config.toml
n_layer = 15
n_kv_head = 13
norm = "layernorm"
weight_decay = 0.28
MLP neurons of a small language model. Each row is named by its layer, matrix (up: input weights; down: output weights) and neuron, and shows model dimensions 682-809. Each number is 128 + 32 x the weight over its row's rms, rounded and kept within 0 to 255. Numbers have three digits each.
A block is one neuron, or neurons of one layer that tend to fire together. After each block is what it responds to, as a language model described it from the Wikipedia text at the highest values.

L7.up692:103104176091111127172105135149149099175151148144097088090173125181109112138103147112119081109165095078114108152058084121118100103139146160123085126076115077109198147149105153162138130178115139126092133120139127084167116100139139159162066073123112123126188187196151106121140089087157174147143207130128131211138099143159222065160103111136174103114106145112110139107055150085134109123113
L7.down692:063093119104054133155132190060164063107210092130125124107137109117123131207105162089117110177131130138156134153161121149124107147112117095162074120137114082109072108086098104162100085108140138111134124127098135074129134105124130103103114158166130108164174183137105171115151126129143119159162122139145082102100158033176151154151147149107153094139085118113170140123149118079116149153128
L7.up909:103148093164161131143103085108075122106140106072126103118142110155084051093117213111043109166108123096139165129136136184131115145146169098130073079125082139132135104130105148118124157129155161104178115135125143107098172141095195136103098094162113107148150187106089105102135116129190085066145119125129158124130097168116079073117126122095088088139113144161174153097107102134176117137130
L7.down909:163130142225183127113091097154166098183167118187166081139105112075122153173114153109104133148129115131123153158139055165136135115123165045156094115167106123119175132119141058158142115172143104117145064107142115137123186127124139090094130101155141120207153115118131152126144143159143169121088118116145119103090131178108124152100084139094124111114116170139143139130092134139130098121088
L7.up2122:143088173089137129176102125152114114167115112155162102111159138135155075117137126131084095137136125123110114141165168168165153151116153145159118164072182124084147173158147125179170066155152173225161188088172145155143158148139126101168120124143116124095177154094125129126155078068134134117175091117127127120134175137154163158152083149123132120097129115114116120104080134106153094100119
L7.down2122:117140110168137186078118155128144147134163121162178138136093108087160129108177129091176129123126095141140202140106120131094107152120141110156100128134127143102096112095152163103136176160152078085042100137118168153128093084167137119143133207143191100134164088080132107114143195164155092112120116166060165185065118160100139135109095179147111138188089122164078158090146130109135170160118
L7.up2135:121188125163089117125144150116145099137154142140085136116126152183163160149113114141126129161157146134139107197150142155166157170146125158162124177119150167127105175114101148209143164144132081127116100130128097113048158094142136137077142136198125127200100173165127164062136106171122078097098174143158170133216086148128119136101113011123089133087108113111141125174082135116162112134165
L7.down2135:162144119120116119126100200169170143067122118146153118148113163163142088134146119075152170119122160151044203098082120137170158155124156134177191124136134143120110161203148118140077122165116151093053137181142075106125110128168106137153146120130154069077089205135141103146167101162167151204157127116124170147066135181161179134139128117170117168153146165064089130096095125108098146139102
Description: Zero cells in stat tables. Single digits, mostly "0" or "1", in cells of pipe- or semicolon-separated sports statistics tables, e.g. | 1 | 0 | 0; weak scattered hits on other words.

L11.up2094:153110141134083143084160097148132156107137099125124109125127107128129121156115212172081114120107135116164109084086159135123120124148096096140143196079131120101196149140165168134123147141136161114091140126063136115081104158118122139103123052129114133134078179138124156144166081090137148100119157098123106114104146122135139145137096098127132085167118110170144118189083082161129127140083
L11.down2094:083108115074185181184129114159113122078142125165137144110058121105160152143153155121126168106103081110148071112098148101109130148154111075124143132102187122160136123095141138092150147120119088116082108127188107138129164146157142121114088138072128139136106193103120128102145144153123189156113119128162138149155141154123139058122116188141117067133139120128184105139110178115091165156153
Description: Table cell starts. First token of a value in a table cell or data field, often a blank space or digit after a pipe, as in election and statistics tables, such as 0, U.S., Total.

L4.up814:160133099158143139121157125148083129186110086112084137134144171198137139090140077139147130119142079088110139172141138168136067150163113069179145105036102140082138182097178135179154187128114173136117124136175113127128132099096133166155101071172142157122183147148132125166137160182154157062098138158136101084090151130150094137166099080084054130164096167083116113111159110134115139188106
L4.down814:145122164123136085146105117168128138123178104075130135081122128141069115132126097129121175120094125093112104111163106113117080120171207127157121084155110108098148127115175130090145175190167158150110091204135115179133135127158083144116150092168212133129126167129107139114123111133132183116110142139076111138097130131094158084076187125157137120093119154113068165105122170080138144066097
L4.up2155:164104141149127168098137118109155111127107067196148137104119148123143093113085108082129132149196170106112079107099071172183127164087137117145106127147170129099136148095172090124110119118112099149133109179144104076139144139144153156118138096188126185122171202150074113125137182124100136131098108075167120114126127165147144116093099137104108089097078097177114080149123123153169053180112
L4.down2155:126131106130130151101102119093118071078143187132169115122159117146120189083081060111089104163141169144150154170087061103181119106150135105062165138130111129190137140117156123094116103126185109086123119155094129094172140167150133137090130091180114121159139137046146114108125145152099119125168108139130134106149164154078173154109099155182195125140089124102166130108149157100143137087138
L4.up2175:158129131141139091101123158150140078080183103141103111174176138116078099155161071161167163140146120187100152042100153103097098118114100101124181135071151071126104156169166087144105130102085147147135092058175116155148119163094117080136109127102141127117111098124078122080144108117194147130119163136131092155112137150157195108145148116093086128157135126042087100163128149087114132125155
L4.down2175:132076179147140145145149091119146108053142112088165171119132105104075149174165047160154173104130096095137122080148137086147108127045121091134180139111120090112070091132180106101149176090151165089111166117134153155108107158104105098140142166088122123116113128137126134164113117105106166082143144173178193159130070123095169094158122139108125143135144172124093167155115125091085153129092
L4.up2212:123161111136154186143128155107113052081145130155143073123127141115130162158158092111113081148090129111163159085141095118163076118151107144136147205088159164110161143141159168100121109067091086164108137088136064167167130109081104072148118081164074151115080128187125160059150168105130190172132130151064111158177122147150158132061039114112085051176110106149090065138109096132185130075116
L4.down2212:124170154097122134165093114138141156103124092136145111120127119056136160147130123098116109130082085132122193132104183144156143069155149045156204162144190158108132140151167111117105112153112091149084111160142062092118134139168116109158095129156113105134077137142172124166165136054143126138122139145088135162165106188152193139026066102116064174093108175126117101084132114119157169127062
Description: Zero cells in stats tables. Mostly the digit 0 in a late cell of a pipe-delimited statistics row, as in football appearance/goal tables and game score tables, plus some dashes and No entries; weaker cases are scattered word pieces.

L4.up676:120185087090119181132135111153148108126151108150090187139128132163139098128093154090174129155183124094125177134121099141124120163159086140163115228128090072141099115107162138172107086095097078142124148132074057118105132119168130131104153117107117139175104121077073104156113117138138122125104151166066112136136122091159100130185192064084204151118124117140107154102150134110151137105147
L4.down676:147104055174121161131174111103181127096182132210100124142099178191118095148136113092106103169086118107118122120122059145132150143138142125150121084128115125166175136111116085105142150167119139100233162084146147191070135177098172129110180143184156117130111114153085146125118162140144161130143067184156126143099104107099114139111058120115095175170112128142148129149131151125137092140061
L4.up926:107103103112122128137102130059072134133120147096143068113172049125105102117052134127065134161108090105173099107072107119130110160140090121135127136113122102155110103188143130129151147150152126159154171152150136130177161158102131153193105083160130098147185242121162127171129138134128098104143157158090115111070111119177142078121132182148119153153134148141157102109094140141138138123110
L4.down926:056120124149062128112080181088140086142036133128154091111155161103099094178088065140119159109098097152176122105179086100135108142136132137130187147134151118147160146097111112104139122174117120164106105162187116087151169142091128087137127097122147102091149096143175085173159147098080125163206131122080128164089142114114109103139173163148090162086120192137173094109118205120131120095070
L4.up1485:137173131138154101157170126090077079182169066084117177135134101119087105100115137107109132129218165170086138138127085151081176130136151140136168145170141143131123189169176093155179153101179181125143207118149057143091123153165155121119107141139209079168141120132143107156124084104116145072136120174054136094074207173158141112123060095124080096103188156151104158124106122124127158131111
L4.down1485:090134111116134159195091124106141137180075152093123156106114113131095088184073091088201084163089086205119161138178137155128197094141115149068175101121186082080137144146160138097114101122097155142172161116128054125166098161150133152095117186075165044108111103171157137179112095102130112108212132117120117131136067105130112147197100124090162102105044110159126167145116110148171150149113
L4.up1932:159113083120105152137062131155097097174165061076092135122113098107106162169104120125175094209103140156125132069138167188122103113098152084137095074104177098128153163178049116136091108131103145139100096162159124100191081095127121174090115100149136196093184175103092104173130186139131122104132155146110134117092075146150095149102096105088141152107158113137066067154134114159115106122137
L4.down1932:149159125136132158181127162146152109165103147105128127103149113105117118189055106052159173209123135143093132088145068118145201127092132128151086122173151098121094160141136085075152098143112145127130127165157093072131144170135150103122177137160090088129079159111152136153144163103120098119163126114122125116101112110139129170126113149076126095142115140091128130160168110151064107118066
Description: Field words ending names. Subject-field nouns that close institution or organization names, often after "and" or "of", such as Design, Technology, Volleyball, Austria.

L7.up271:168167128116095104149109100171184115116149123183132114121191117104144183144103136143093108117150128223142088110132124109113138114078156138125124147141152179184139187078104137118108124121141090124133181153124111108153128130134177180161171067126131141118123156115178067123055159141071109106132089164141166079144129177137076091125131085090143162132138105149130117122125161116138114163095
L7.down271:133115105082128101146163131130101063134094058144165125111134107134091116120129143170221099134158095137107124101138141132163124135099141146101130143072147141148165176130105113143169159164135111067089156163108128135149169086150179097133120112244119117131124144115142097149143121101089113084157134138102147172140121154047102099097162131156165164153097134165150153129110134122143134131128
L7.up491:118184132179095099148117109127105109092111159148133086091154166130159127145103126127164097068134131123147136133162198081086151154122156130140179165148066088122171115102127054127110123133104055132150158119143164103114119118163114191137173142074144114108099118117160091096109129144153093106092115132136110073133106126094138093097040133100104085163135175111197181099088116153145089187134
L7.down491:082110129179135123073167096177099139127155102116179148141096161121153100147110126112113102182100099148118097172104089146111101135135121136087090090128081164164133179119134170103130107094053137130077146157132136126093104127145124139175156164214117112143134122096076116104106069123123178168153102092130137177061072176076164131131127155143144099147130102154070142086120125167093087143151
L7.up1905:108167117143194141146134116143139145117155105172111100112099091145107172127094147117140118179112156159118153145136104105142115154075105129097105188097134123144092142108095131107081150133086094166092207097129155079192149204157143093109199069135092145169110166099133103163064110159115108145102146146118147104130195121121096147130174108170111099116136105153150050147137148126200117169116
L7.down1905:126130103105092092137107093131022134116101168154068099141078140147144131189135125104109142124163100147155151085146084117162148144152135164126106126140128136087132101143147146144132130109158079092159105172116144164070165136092152144122115090131142123144108122166114126151157064175137084167139100076079104065116113180136161155122069190159181093120128176123083106078107167085074146121105
L7.up2145:140106133134098075191099165176161083110121091196146090165135158106134167161098136107176093099157144141110106111169160081137111123130121161156134235172127133130148097115174082127107078130098084144158234136157087121158108108203139091157197157061111114166102115109117063212139130132063104081114124096157112157146111141122120109135115165125160115140203118125134095104120129104150154127131
L7.down2145:111095119117105119108166146171143161102160147132151170188004102159045120159132145137114161094092046138157107153112094099102097132110141108155116133137111142106175130141108046161096136124162105133160181166078138137083123122128202088055090143120166091136107060138088149172169113190180170110137137144075179133108104134119151095115145147113105129153095144114141120150100120131097110156168
Description: Mid-name institution words. Inner words of multi-word organization or event names, after the first word, such as Civil in American Civil Liberties Union, Film, Technical; weaker on scattered other tokens.

L11.up1139:134153115136142116104114147199087137146200057169147163140089117093079106141070155067046098144121132107114111121120160156121083165153162120140129156132127097090133163127160114151146140190154128158137136110155132149153166134075112113120066145039180120132133173123133116171123129134178158164077163157138146125128163151176147118132116109054151056111128131130113119119166077093164143117131
L11.down1139:074153139136139155114155082095146104168112109157123110153109133134110141079105082081135066154128137149103082114093108124122089162185130125134113162131099128137158151107109084104094144173137069196136140101128136203141187052136145131086107151086168154069115121136038075165154093142111103111135164191151130181119080105086108096125074147153165131079137127119097086089146142164109096155127
Description: Academic degree fields. Words inside biographical descriptions of degrees and graduation, especially the field of study after "degree in" or "Bachelor of", e.g. commerce, chemistry, Arts, plus nearby "a", "in", "graduated"; weaker on scattered table pipes.